config.yaml
n_layer: 13
d_model: 256
n_head: 2
n_kv_head: 2
head_dim: 128
d_mlp: 1024
vocab_size: 2048
activation: "tanh_gelu"
norm: "layernorm"
norm_place: "pre"
norm_eps: 1e-06
positions: "learned"
qk_norm: false
attn_scale: 0.0884
bias: "all"
tie_embeddings: true
parallel_block: false
init: "uniform"
init_std_qkv: 0.0324
init_std_o: 0.0324
init_std_up: 0.0324
init_std_down: 0.0324
optimizer: "muon_variant"
lr: 0.00802
lr_mult_qkv: 0.7
lr_mult_down: 3.0
beta1: 0.95
lr_head: 0.0036
grad_clip: 0.5
warmup_steps: 200
schedule: "wsd"
decay_fraction: 1.0
decay_shape: "linear"
final_lr_fraction: 0.0
batch_tokens: 16384
seq_len: 384
doc_mask: true
train_tokens: 243600000
steps: 14869
dataset: "wikipedia_en"
MLP neurons of a small language model. Each row is named by its layer, matrix (up: input weights) and neuron, and shows model dimensions 48-175. Each number is 128 + 32 x the weight over its row's rms, rounded and kept within 0 to 255.
After each neuron's rows, "fires in" lists the words (lower case) most often at its 100 highest values on Wikipedia text that the model never trained on.

L8.up348 [117 143 117 123 202 138 108 115 129  83 108  92 104 136 180  58 105 160 104 160 125  87 162 121 131 216 160 148 129 169 170 148 171 162 189  61 198 150 144  85 142  89 145 148  87 145  60  73 166 103 139 128 126 127 147 118  54  89 102 108 110  68  84 133 137  93 123 134 124 110 145 106 121 162 131 148 111  92  82 121 109  84 104  72 123  93 124 123  89 126 130 108 183 137 107 131 122 119 114 158 161 120 128 144 152 167 135 173 125 148 157 137 170 181 123 120 136  83 184 180 119 149 140 154 122 123 157  87]
fires in: "in", "to", "into", "available"

L2.up208 [ 89  93 142  90 145 147 156 144 129 115 154  73 144  94 109 119 191 154 150 115 106 167  91  68 130  69 103 156 134 121 165  77 103 147 133 153 152 140  77 146  52 127  82 142 140 154  69  93 166 142 147  69 133 128  69 150 170 127 151 152 106 109 174 104 146 122 123 142 113 125 153 111 150 108 130 115 138 118 131 133 124 181 176 135 158 112 162 147 197 108 162 112 167 177 143 162 227 158 136 169 115 135 133 148 105 124 123 122 119  74 127 144  84 112 144 185 145 158 131 147 115 133 110 116 126 201 112  84]
fires in: "south", "november", "view", "october", "north"

L2.up733 [132 183  84 146 131 161  88 167  64  76  76  94 107 168 136 132 138 132 168  96 164 170 110 156  94 130 174  99 115 115 138  91 168 118 112 157  91 121 103  69 129 148  80 106 132  62 111  92 118 188  92 121 131 154 137 106  91 161 137 122 114 106 126 181 147 113 155 143  99 158 118 113  66  69 122 142 168 199 118 121 132 127 102 126 140 156  99 179 202 145 108 106 166 181 134  75 134 117 159  85 134 119 122 147  86 208 129 144 161 145 155 152 124 144 125 118 124 152 128 156 142  77 144 149 197 143 169 149]
fires in: "is", "was", "as", "notes", "not", "species"

L4.up421 [114 144 132 120 155  78 102 153 150 123 162 153 125 140  97  80 142 155 137 154 149 117 122 151 167 108  99 151 135 148 111  68 118 140 147  97  85 109  58 114  51 137  90 136  87 144 139 144  88 139 125 126 115 127 120 123 134 142 158  92 163 118  94 123 150 161 121 146 177  80 143 186 131 122 133 115 133 114 137 123 134 107 138 128 128  63 113 105 137  56 133  50 140 150 120 144  61 166 106 104 176 107 111  85 136 128 156 106 158  90 150 130 102 141 108 115  97 138  98 124 130 164 110 156 146  73 161 101]
fires in: "of", "with", "are", "were"

L2.up874 [201 131 163 134 175  97 107 101 154  30  62 117 113 159 111 125  44 113 174 152 121 139 132 104  96 133  70 117 145  84 112 143  99 151 139  50 114 181 160 106 182 110 110 133 159 121 126 108 122 141 168 146  86 162 150 116 159 123  99 127  93 146  97 164 160  96  86 143 108 199 112 135 173 113 119  76 128  88 110 174 105 157 157  96 122 122 133 135 131  79 173  98 132  70 101  97  62 137  96  76 134 142 165 104 167 130  84  98 106 111 130  97 101 165 195 152 146 138 135 162 221 122  66 154 142 110 109 174]
fires in: "of", "with", "in"

L2.up251 [149 159 111 140 152  94  99 109  93 115 168 108 132 132 132  29 154 104 126 102 134 176 155 195 137 142 116 164  70 193 196 111 174 186 178 141 169  98 149 139  82 218 135 129 148 107 126 123 124 179 116 107  86 125 153  90 149 194  99 159 176  91 102 111 158 141  99 128  95 144 103 109 139 166 144  92 155  95 130 168 148 127 117 165 110 162 178  92 141  58  78  82  90 174 158 126 135 166 114 150  93 142 169 113 133 137 133  76 142 139 106 174 130 107  53 165 119 145 136  96  93 137 142 136  97 109 140 117]
fires in: "the", "of", "housing"

L3.up991 [166  89 155 155  69 161 177 130 116 124 194 123 155 119 156  99 140 129 170 148 122 121  75 156 194 134 168 118 142 101 139 129 138 157  93 156  82 141 105 173  35  82 121 146 105 154 133 162 146 136 133 127 130  99 132 121 106 174 127 120 108 140 196  67 157 151 115 177 141 139 139  94  85 204 166 135 107 110 115 118  86 158  91 131 166 185 176 176 178 135 125  85 101 122 156 134 163 172 113 121 158  55  89 113 104 109 118 113 100 163  93 159 134 121 133 187 140  92 117 113 125 127 168 161 134 141 123 210]
fires in: "north", "west", "south", "western", "northern"

L2.up749 [133 122 155 133 173 133 136  94 102  98 137 124 140  73  69 124  68 232 129 111 128 145 106 110  98 135  92 149 158 131 165  87 103 125 133  65  79 105 190 139 143 136  86 190 183 151 112 132 149 130 110 181 154 151 153 138 153 164 107 152 147 128 116 176 134 121  86 115 155 118  20 154 119 145 161 115 114 140 166 150 124 142 171 159  80 138 146  96 176 130 105 119 145 156 136 125 100 130 130  81 109 124  89 139  48  77 106 129 114 122 105 148  80 175 116 145  81 180  80 140 163 118 142 162 148 117 140 140]
fires in: "of", "los"

L4.up48 [171 168 118 165 105 139 106  59  99  62 122 130 158 116 123 119 133 121 140 182 165 103 176  95 176 151 115 167 152 132  60 182 135 135 140  91 148  66 144 167 102  88 149 118 145 157 165  94 159 109 149 133 186 137 179 134 123 151 141 102 125 113 106 165 120  97  57 125 135 143  98 149 140 140 140  99 108  64 156 196 142  87 122 155 126 147 112 148 135 155 186 138 129  94 156  78 144 140 121 127 113 145 154 163 165  75  80 133 129 154  95 206 132 166 121 132 101 143 182 101 115 120  59 105  98  74 159 120]
fires in: "of", "during", "in", "via"

L4.up772 [133 124 114  97 116  69  67 106 161 150 111 126  98 138 132 210 100 169 189 124 115 114 162  64 126 175  92 146  97 134 159 108 142 114 166 109 120 124 117 147  81 114  77  64  49 121 108 151 169  79 108 150 135  89 121  95 151  48 109 139 150 127 147  98 131  79 142 156  89 101 159 154 170 140  83 131 113 131 139 108 141 132 117 112 183 124 174 140 130  66 138 138 145 113 123  48  78 129 119 184 134 106 172  95 184  92 128 154  96  88 142 165 169 132 144  88 175 155 118  92  76 115 138 148 144 159 124 133]
fires in: "the", "theater", "ontario", "matthew"

L4.up575 [ 95 109  85 167  63 103 132 192 149 175 135 111 125 126 183 115 157 105 118 176 105  99 177 132  75 147 155 104 190 111 140 166  60 125 131 150 151 179 120 198 144 107 129 139 131 110  53  92 114 104 158 103 154 143  80  99 155 159  93 141  53 187 128 101 103 104 148 153 172 159 127  85 145 121 179  95 159 135  96 121 106 125 111 139 105 127 161 134  73  85 107 110 106  86 178 135 151 127 149  93  69  98 114  77  52 137 115 103  76 110 123 117 160 131 112 117 117 136 133 150 124  91 152 126  92 101 114  96]
fires in: "which", "it", "film", "bill", "everyone", "and"

L9.up43 [174 156 112 143 126 116  89 126 162  60 104 192 168 161 124 121 186 132 119 101 180  68 117 166  88 116 139 138 110  70 155 163 117 125 151 134  95 124 157 119 156 129  98 114 202 114 106  76 112 116 143 112 168 132  93 147 122 154 104 143 131  89 103 210 193 101  93 160 132 116 143 185 157  74 142 112 194  62 142 139 130 127 119 218 142 192 146 119 112 124 169 121 145 100 126 179  79 128 178 109 110 103  99 120 116  82 115 102 147 117 150 120 125  73  60 159  94 169  60 114  93  58 142 133  94 105 164 162]
fires in: "in", "by", "of", "under"

L2.up567 [156 143 121  90 166 119 134 120  64 108 105 154 113 170 153 115 187 110  77 145 198 139 166 125 152  67 101 144 149 108  82 104 167 157 163  70 115 151 153  56  90  84 117 168  79 143 114  90 114 147 101 120 154 130 147  71  64 121  77 135 147  69 194 122 127 131 110  97 126 162 135  76 115 102 107 138 159 179 146 144 130 106  99 181 129 146 101 155 143  97 119 145 127 104  97  90 102  97 119 135 119 131 192 103 145 154  97 170 138 149 143 189 124  95 148 154 137 135 109 101  88 173  82 125 118 110 139 124]
fires in: "by", "in", "with", "of", "as"

L2.up129 [188 131 149 175 142 123 150  61 167 138 134 127 129 105 147 171 128 168 124 175 151 117 101 155 110  60 111  80 177 139 122 100 144 110 154  96 145 118 183 127  95 111 161 154 119  98 157  95 141 106 160 130 108 115 168 136 111 147 105 110 130 111 157 153 152  38 103 158  86 102  93 152 143 116 160 137 117  86 185 114 141 202 136  62 161 110 157 171  96 100 118 124 134 134 110 151 102  96 152 164 120 159 179 149  82 124 136 142 176 102 101 154 102 126 116 166  84  90 121 133 108 145 148  99 173 128 141  73]
fires in: "of", "hollywood", "mayor"

L4.up829 [109  52 101 119 121 100 111  95 179 103 113 142 154 116 105  91 131 158 123 148 143 152 117 167 181 171  90 206 198  83 156 161 117 138 158 136 185  72 171 132 107 105  81 163 127 132  67  73 129 102 181 149 101 103 183 106 158  93 134 158 142 130 126 171 133  83 168 169 174 171 124  95 135 131  87 114 163 158 130 143 133 120 159 115 120 156 118  86 123 165  89 167 147 124 166 125 131  90 124 120 151 113 111 191 136 197  87 121 185 103 136 138 132 140  43 134  71 149  91 188  91 105 126 100 115 114 135 140]
fires in: "of", "in", "as", "both", "since"

L3.up622 [146 134 138  91  75 121  99 129 102 116  96 132 175 184 117 160  99 131  73 164 156 119  88 137 149 115 121 133 153 141 115 129  97 151 144 145  96 118 131 116 107 161  97 157 145 134 107  88 105 141 122 115 190 133 121  71 180 166 152 132 116 181 118 110 127 121 159 153 125 120  76 161 188 181 154 105 173 109 140 105  97  88 100 127  79 145  70 180 150 146 144 127 106 152 204  78 147  89  92 163 122 122 108 116 110  95 125 100 102 134 180 136 160  91 165 137 162 171 219 125 138 108 129 155 135 106 115  92]
fires in: "which", "who", "he", "that", "and"

L2.up940 [102 105 139 127 133 127 159 106 118 111 154 140 164 110 163 138 176 130 177 137 104 150 110  85 128  75 109 155 108  92 100  96 166 112  96 159 115 161 111 115 179 158 163 121 119  98 106 161 136 150 152  86 128  95 110  84 190 173 159 148 177 129 160 136 121 139 148 172 104 139  49 103 125 193 163 128 109 142 101 156 168 137 173 189 134 171 138 150  96 123 121 170 151 153 130 151 134 150 117 100 145  97 132 186 144  96 111  89 142 103 107 145 150 131 113 138 105  89 133  80 124 142 153  65 148 137 169 149]
fires in: "university", "from", "social", "society"

L8.up430 [149 213 125 135 116 138 133  93 142 112 143 134 142 150 127 160 145 108 132 156 205 126 136  95 133  80 123 139  84 178 181 121 164 145 184 130 148 105 189  79  86 133 121 158 105 115 100 150 174 168 102 152 150  85 139  86 165 110 108 156 138  80 124 101 131 162  77 135 152 151  86 150 130 118 155 142 157  95 150 181 107 140 141 159 150 118 109 158 111 157 121  34 126  71 124  96 136 135 128 118 136 135 123 112 140 154 105 118 195 128 105  91 102 167 131 127 134 122 164 160 138  84  95 133 181 140  46 118]
fires in: "as", "the", "s", "of", "little"

L4.up663 [ 71 153 140 113 113 154 167  39 138 135 106 160 146 139 137 115 176  88  75 139 147  81  67 146 115 175 115 140  82 132 157  49 177 120 177 104 122 121 117 139 110 111 157 157 115 127  69  87 151 107 121 191  86  86 164 118 140 105 150 108 181 123  45  83 116 130  87 103 168 126 139 133 139 153  46  93 141 143 196 156 185 161  93 127 146 113 157 155 163 114 161 151 147 125 149 170 101 154 154 130 110 142 136 195 106 113 117 155  79 186 130 126 140 157 124 121 128 109 155  92 142 210 116  98 134  81 120 128]
fires in: "by", "at", "for", "with", "of", "as"

L6.up614 [157 141 139 155 210 130  91 140 141  98 155 131 105 136 121  67 177  90 151 137 180 101  78 185 171 178 125 122 102 127  73 129 143 190 115  89  71 160 153 171 119 146 112 121 135 124 123  69 113 137  96 160 166  77 133 170 137 186 142 104  91 131 113 119 158 143 110 132 119 119 146 111 159 104 178  69 111 135 139 131 166 161 146  98 162 174 105 155 130  90 194  98 173 100 124 157 134 110 140 140 133 165 158 116 158  76  92 119  45 130 137 125 128  96 104 168 144  51 111  97 156  70 132 148 129 151 142  54]
fires in: "more", "on", "of", "whether", "key"

L2.up422 [144  71 131 153 134 120 132 127 134 166 116 118 207 108 142  81  92 187  90 193 161  83 158 159  81 128 101 119 112 121  96 137 135 133 179  47  95  92 146 131 162 162 164 143 189 172 103 152 129  85 154 102  95  74  89  85 123 156 137 138 165 165 133 188 129 188 167 111  95  98  93 166 130 135 125 127 148 120 166  83  97 103 134 161  94 100 116 139 114 103 158 145 108 114 111 126 135 128  92 121 159 145 121 112 114 150 141 157 136 160 174 133  56 190 159 109 137 176 126  55 101 135  96 139 156 116 138 176]
fires in: "of", "who", "he", "his", "she"

L3.up643 [125 132 155 142 115 108 163 141 125 133 126 118  86 123 143 118  90 198 131  93  72  88 188 144 131  79 128 104 111 135 174 131 128 157 175 124 133 137 126 159 107  83 112 166 122 124 119 102  78 123 116 143  94 148 148 139 179 128 132  77  83 150 124 111 128  86  91  88 155 115 190 129 158 127  75 161  88 145 148 198  73 149 181 196 106  62 127 113 160 127 108 143 158 164 102  77 147 132 140 120 161 159 124 159 100  56 151 136 151  49 164 164 147 156 119 162 128 136 105 107 105 104 141 136 145 110 107 175]
fires in: "with", "as"

L9.up981 [152 101 151  90 129 175  90 114  90 111 156 140 124 136  69 128  96  90 160 166  89 128 117 140 116 190 150 164 134 169 100 134 197 194 162 101 110 120 141 101  93 113 120  83 126 128  80  77 182 100 138 109  80 168 108 200 144 142 112  74 119  96  73 148  98  84 154 191 127 155 105 166 149  69  86 105 159 102 166 199  85 124  96 111  77 124 158  73 117 109 110 155  81 150 152 157 107 136 101  82 131 156 163  83 135 136 124 122 141 136 174  66 130  73 120 158 114 185 126  72 144 214 146 181 142 137 109 136]
fires in: "in", "along", "industry"

L4.up240 [ 95 125  79 115 143 161 127  96 153 136 122 133 139  84 156 108 129 133 104  98 175 164 131 170 179  81  97 140 166 169 147 137 119 108 168 127 180 146 146  55 128  78 128 169 116  63 121 127 166  62 145 145  73  49 206 101  60 135 116 191  98 172 160 155 178  60 158 156 110 164 115 146 179 141 111 113 132 102 187 155 108 146 182 241 166 132 114 164 134 137 143 174  97 113 149 112 183 127 127 105  84 156 120 136  90 152 140 145 132 190 149 174 124  66 138 125 144 158 121 157 144 187 147 124 123  75  90 153]
fires in: "of", "to", "instead", "officially", "official"

L8.up424 [ 79 132 117 140 111 122  79 143 134 140 137 156 126  77 185 162 172 122  93  86  99 153 118 129 116 158 187 136  35 159 140  94 157 116 127 147 145 110 160 109 132  81 153 133 119 178 128 179 148 103 108 137 114 192 117 148 134 125 167 148 146  80 168 157 113  81  85 147 107  90 175  72 115  93 166 120 179 168 118  62 107 174 140 130 144  70  97 132  94  85  87 129 117 141 143 189  81 103  85 140  83 113 112 117 139 133 155 136 107 164 137 151 110 137 162 186 100 152 184 101 142 113 124 129 171 133 148 136]
fires in: "an", "diego", "degree"

L2.up730 [ 76 138 131 142 210 185  91  78  93 133 127 123 125 103 126 169 118 103 121 105  88 114  77 126  86 107 118 168 106 117 111  91 105 128 154 137 143 150  86 136 156 105 128 167  74 149  74 146 152 125 132 128  96  94 132 150 109 149 127 100 135 116 168 144 213  79 106 107 153  79 151 110 148 175 118 171 115 135 159 111 177 145 134 119 139 148 107  97 150 149 163  84  90 115 124 186  59 100  94 151 108 170 141 123 157  56 110 111  96 147  82  67 141 120  63  94 130  90  77 162 178 127 132 118 104 106 126 176]
fires in: "of", "about"

L2.up381 [139 194  94  88 182  65 228 134 189 133  44  99  75 109 144 132  89 122 128 154 164 106 108 130 131  92 158 108 122 114  78 133 168 187 157  93 182 130 104 136 126  77 142 111 143 146 110 135  73  67 160 164 124  94 119 147 114 108 110 114 144 131 163 101 155 118 134 172  89 113 109 143 110 120 128 130 172 121 157 140  80  96 145 125  95 129 119 158 124 143 165 180 121  65  83  49 138 145 142 147 102 141  74  95 112 109 173 153 139 190 124 132  92 147 114 175  77 142 129 123 147 139 105 117 143 169 154 124]
fires in: "of", "written", "half", "singer", "telephone", "selected"

L8.up558 [119 135 110 121 152  95 137 145 117  95 127 111 129  95  42 103 187  76 116 124 121  70 136 113 132  98 154 179 126 188 189  97 163  94 172 109 118 158 131 165  87  92 154 157  81 160 130  90  66 136  91 127 128 117 121  86 143 165  81 112 126  69 161 124 160 166 136 121 109 124 173 139 104 131 112 124 181 116 119 134 103  72  98  78 133 148 158 125  98 166  93  66 101 120 135 103  54 154 145 115  93  60 145 143 121 199 119 134 176 102 103 113 107 187 158 161  81 162 167  57 131 193 134 121 160 167 124 191]
fires in: "the", "of", "formerly", "former", "as"

L9.up765 [123 111  89 162 134 139 148 134  63 133  81 178  77 116 129 124 101  96 100  74 160 143 113 186  99 154 112 148 166 150 101 151 180  89 104 120  76 176  77 121 168 145 106 112  65 158  94 147 130 132 132 152  92 145 115 124 125 124 133 159 162 128 143 115 157 109 119 117 175 108 120 132 122 142  75 102 176  82 138  86  85 158 101  90 100 132 106 186 110  81  81 151 122 238 135 127 170  71 140 162  79  84 121 149 114 216 115 182 128 129 147 109 119  77 167 149 156 129 108  80 170 154 108  72 157 165 150 164]
fires in: "is", "are", "containing", "reveals"

L3.up933 [145 107 140 110 150 195 164 114 111 112 117  85 139 120 167 140 160  76  68  98 109  63 106 119 134 135 121  83 100 123 150 206 155 152 138 144 152 129 140 116 131 144 146 143  97 145 127 135 142 148 144 115 132  81 183  94 189 164 180 130 111 154 126 140  84 101 143 142 130 105 135 158  63 198 163  85 142 132 118 158 152 104  81 119 112 108 126  86  97 182 138  99 134 140 156 132 144  80 120 130 154 132 138 213 183 136 108  95 148  81  81 129 152 131 137 163  50  70 107 171 132 128 121 151 142 136  27 118]
fires in: "one", "and", "because", "that"

L4.up15 [161 102 149 111 133 199 173 104  59 128 126 186 155 120 148 170 128  84  44 157 114  60 126 135 117  72 158 131 201 135  96 131 112 109 170 184 102  91 186 119 127 131 164 185 138 158 115  97 103 104 156  93 165 120 125  81 152 130 152 128 141  98 168 139 169  89 111 127 129 109  93 130 127  59  91 121  94 130 129 114 198 119 140 187 181 113 127 135 106  95 101 149 171 110 132 155 114 104 187  80 164 167 132 145 104  81 217 122 146 157 131  70 124 145 110 138 185 106  90 132 143 138 104 148  79 162 119 123]
fires in: "after", "by", "of", "if", "prior", "due"

L9.up661 [116 151  91 208  91 138 103 125 141  61 107 117 183  67 185 116 132 136 162 104 172 117 135 165 151 176 160 106 153 133 102 150 148  55 165  94 133 170 152 103 140 110 115 122 114 120 172 112 137  67 131 181 164 142 148  78 103 145 130 148 105 134 176 129 122 157 186 101 163 168 104 112 175 113 114 198 137 108 147 149  94  79 148 124  81  99 148 185 126 106 176 126 136 114 159  84 151 133 112 125 148 113 145 124 122 128 101  73 119  99 118 182  37  91 180 124 115  86 130 134 139  98 117 120 212 173 150  80]
fires in: "and", "who", "also"

L8.up875 [120 161  76 133 114 166 115 112 223 168 121 154 192 128 152  91 128  80 135 107 114 112  44 150 182 143 137 152 154 136 107 132 105 129 124  78 169 128 157 126  97 109  88 172 128 171 116 117  99 137 171 159 157 151 158 113  84 118 136 135 130 109 135 161 121 125  84 117 108  99 170 112 141 122  98 123 113 113 113 146 143 146 141 128 142 116 103 152 157 204  91 119 125 134 138 116  89 123 150 118  97 135 209  88  60 173 122 170 109  88 148 113 175 144 155  76 132 183 158 174 131  83  96 121  79  97 118 114]
fires in: "that", "which", "it", "aircraft", "platinum"

L3.up1013 [162 160 154 130  75 188 151 125 151  85 132 132 139  89 145  91 105 124 134 145 103 122 105  89 131 119 172 120 140  88 152 182 149 160 161 112  99 140  92 125 131  76 143  78 134 137 109  90 118 112 111 154 164 173 170  73 110 110 114 138 114  36 123 104 128 135 183 118 161 120  76 106 123 130 129 144 174  46 106 174 128 104 132 100 161 119 109 172  96  89 191 111 176 143 175  98 139 108 156 117 154 115 115  77  98 127 133 110 173 136 134  85 185  71 204 133 122 133 205 120 119 135 116 124 142 148  96 173]
fires in: "and", "to", "or"

L3.up183 [182 107 102 205 156 136 157 114  89 107 119 131 171 112 134  88 131 128 106  77 151 121 101 186  97 126 159 149 123 117 147  90 128 151 143 165 115 115 130 192 153 109 149  91 154  95 151 113 129 164  99 125 105 109 107 120 187 123 111 121 140 113 142 120 158 127 140 186 111 113 103 189 172 116 143 154 162 183 147 137 117 104 109 105 134 113 180  96 146  92 138 148 153 145  78 128  92 134 173 115  78 139 138  70  97 127 105 170 117 162 145  84  79 137 146 232  64  99  99 165 119 104 120 111 142 122 155 140]
fires in: "of", "father", "own", "hollywood", "lewis"

L2.up295 [133 140  82  65  66 215 138 102 100 124 142 123  96 158 127 121 147 161 148 139  77 180 159  98 134 134 112 179 117 103  83 135 170 177 109 165 152 205 127 140 111 117  99 149 146 137  74  63 134 132 165 168 130 134 113 174 149 108 109 127 142 174  89 122 153 127 138 122 107  80 136  85 102  74 133 124 110  69 130 167 127 116 160 108 166 147 134 128  73 123 125 107 142 128 137 122 115 102 166 150 103 117 139 121 115 129 174 130 100 100 130  77 196 178 127 131  81 113  93 179 124 172 100 159 149 183 139 156]
fires in: "december", "october", "april", "august", "september", "november"

L3.up442 [174 164 105 154 153  98 154 109 129  98 166 125 139 154 120  55 112 118 145  99 107 102 110  71 114 195 121 190  96 177 127  95 143 195 104  83 128 121 110 115 140  49 129 119 122 168 110  75 123 151 119 148 234 121 115 202  98 120 129 145 186  94 110 161 162  96 168 125 165  97 114 200 176 101 142 116  99 143 126 132  92 130 164 169 110 127 103  94 102 112 107 175 135 118  91 136 149 143 131  89 128 113 108 146 112 137 174 131 104 129 135 164 139 137 188 164  69 141 134 129 140 164 113 143 172 125 158 138]
fires in: "of", "los", "destroyed"

L8.up399 [ 89  92 115 138 125  74 103 106 165 107 104 133 174  57 170 107 104  57 106 149 138 140  98 141 122 137 130 163  75 132 129 171 110 131 159 109 112 175 140 148 142  92 142  83 112 133 152 133 114 119 168 109 140 151 152 182  69 154 104 100 151  83  96 133 118 161  86 132  78 107 184 168 120  74 132 149 157 150  46  85  87 159  76  99 136 174 116 118  64 102 128 135 149 164  98 171 161 188  65 171 170 130  92 167 110  91 139 130 104 119 166 135 172 149 118  93 129  91 140  97 138 102 140 167 157 102 155  91]
fires in: "the", "an", "he", "a", "louis", "von"

L3.up546 [104 114 172 104 109 149  66 154 114  64 143 133 142 168  49  80 152 123 160 133 101 143 124 132 109 167  83 136 169 185 119 194 162 133 114 156 149 120 164  97  68 146 105 119  93 178  84 106 124 141  98 173 100 164 153  97 143 127 136 118  86 161 126 126 168 130 124 120 128 104 195 103  99 107 142 180 178 110 111  99 170 113 179 110  80  86 126 130 114 119  82 170 119 145 155 129 109 140 106 109 161  83 120  90 116 153 111 184 107 148 157 172 129  96 138 112 115  98 100 125 138 127 204 141 160 103 187 190]
fires in: "as", "were", "are", "is"

L2.up432 [131  90 131 114 109 194  85 159  92 144 126  99 141 253 144 164  61 152 167 127 153 124  76 122 103 116 112 102 128 167 139 162 158 170 108 121 151 170  97 117  90 141  84 114 152 152 129  12 115 132  80 130 159 186 133  79 157 158 120 130 128 140 157 110 230  86 138 103 158 158  96 139 109 173 110 159 110  92  92 161 118  95 107 139 115 138 183 176 130 142 106 103  94 153 151 149 122 168 133 110 133 101 203  95 143 131  83 126 153  98  82  94 131 121 101 166 128 106 187 111 146 104 104 107 125 180 137 149]
fires in: "also", "or", "from", "led", "s", "in"

L2.up170 [189 151 162 190 129 131  88  98  89  97 138 106  88 145  86 127 124 103  95 120 173 192 179 147 139 126 129 146 120 155 133 156 102 152 145 137 156 134 112 111 132 117 141 136 113 119 119  90 129 208  93 181  80 112  97  92 148 126 188 148 165 111 127 129 154 125 163 117 108 166 148  80 105 130 111 157 155 152 104  90 112 164 110 133 134 139 182 120 150 135 114 114 112 137 187  98 172  95 109  74 121 105 143 106 147 174 182 177  64 117 167 118 165 169 105 145 118  44 171  85 164 191 158 109 135 120 160 150]
fires in: "is", "a", "the", "was", "an", "elected"

L4.up618 [135  90  88 123 211 111  95 178 150 149  83 142 111 139  77 114 141 104 133 124 158 132 106 151 120 143 105 140 173 135 127  97 127  94 121 150 132 133 102 144 122 165 133 134 105 147 143 204 124 118 145 104 117 148 124 204  96  88 160  66 145 118 139  93 150 133 120  93 135 189 194 219 104 155 146 110 154 148 131 140 121  73 201 165 105 143 106  91 148 110 135 156 134 197 152  99 127  70 133 105 165 128 159 172 155 139 108  72  94  80 122 137 165 159 130 171  83  79  98 123 102 145  90  91 152  90  92 114]
fires in: "of", "many", "various", "several", "numerous"

L6.up142 [119 157  93 130 193 167 153 144 168 152 101 145 120 195 129 123 160 111 129 155 133 117  76 147 134 202 145 141 168 146  66  89 108 112 127  76  86 116 179 189 135  71 192 151 134 130 110 134 118  84 179 146  95  89 150 113 105 146 142  95 163  68 113 154 154 159 108 101 123 107 131 209 147 190 128  69 133 114  93 119 148 148  80 185  77  96 106  83 127  94 118 140 142 122 119 111 160 141 108  92  90 128  95 159  95 124 156 128 127  70 177 134  48 137  91 100 114 154 106  57 223 134 137  85 117 112 103 132]
fires in: "of", "to", "with"

L4.up256 [134 119 162 126 138 131 114 177 173 137 113 142  83 122  97 126 129 125 109  94 126 108 107 171 134 100 166 120 132 144 116 162 145 151 177 116 119 147  96  80 206 127 161 118  66 140 157 142 149 150 129 184 140 148 103  60 107  83 179 129 101 127 122  96 160 128 188 112  71 120 103 121  74 167  88 145 128 117 105 197 118 117 167 143 139  48  92  85  93 202 154 160 152 137 129 105  45 101 176 152 179 113 109 142 103  64 111 131 128  96  86  83 163 113 213 126 122  69 139 149 134 142 133 115 107 147 115 131]
fires in: "and", "well", "or"

L4.up236 [152  50 156 177 115  53 114 168 154 101 127  96 180  95 141 113 130  98 140 144 145 118 165 103 121  81 156 154  88 136 163 147 131 142 140 150 128 133 162 175 162  80 142 143 168 122 128  90  89 133 160 100 130 130 140 100 182 101 160 133 142 108 162 111 150 146  94  85 111 207 136 112 102 139 135 103 177 189 105 160 142 130 162 126 156 109 104 131  88 206 113 128 132 165  98 132 143  83 164 118 198 148 100 106 161  91 158 103 126 111 123 159 160 151 133 134 124 112  87 133 117 128 116 137 118 123 125  75]
fires in: "one", "same", "two", "following", "everyone", "every"

L4.up955 [ 73 127 117  89 129 175  75 157 168 141 175  99 121 159  95 134 123  95 108  82  83 114 103  95 125 144 103 124 121 108 210 135 125 137  93 120  69 138 110 102 117  79 154 182 165 128  88 134 122  99 137 171 125 115 180  97 129 165  98 152 133 148 119 146 196  96 130 176 114  78 167 149 145 179  98 102 129 123 188 142 123 112 176 143 104 128 116 141 182 107 144 124 144 121 122 156 112 145 137  85  91 108 144 177 122  74 105 163 117 143 119 137 149 124 134 190 151  97 122  47 101 121 127  73  89 133 182 128]
fires in: "for", "performance", "per", "under", "with", "order"

L4.up156 [137 134 109 189 119  91 115 160 110 116  98 121 155 143  90 111  90 153 147 150 215 101  93 163 135 159 119 118 117 116 134 126  91  86 150  88  92 111 132 196 122 127 150 158 179  58 137 116 173 143 190 183 165 190 105 152 157 150 185  95  58  56 135 157 137  80  74 124 143 120  99 158 155  84 208 123  97 124 128 115 147 147 192 185 162 148  95 125 137  91 122 140 115 135 148 127 146 106 130 109 158 162  67 107 142 134 120  45 109  90  89 136 123  82 119 148 181 150 161  86 142 146 100 129 122 173  75 161]
fires in: "of", "between", "both", "during", "following", "various"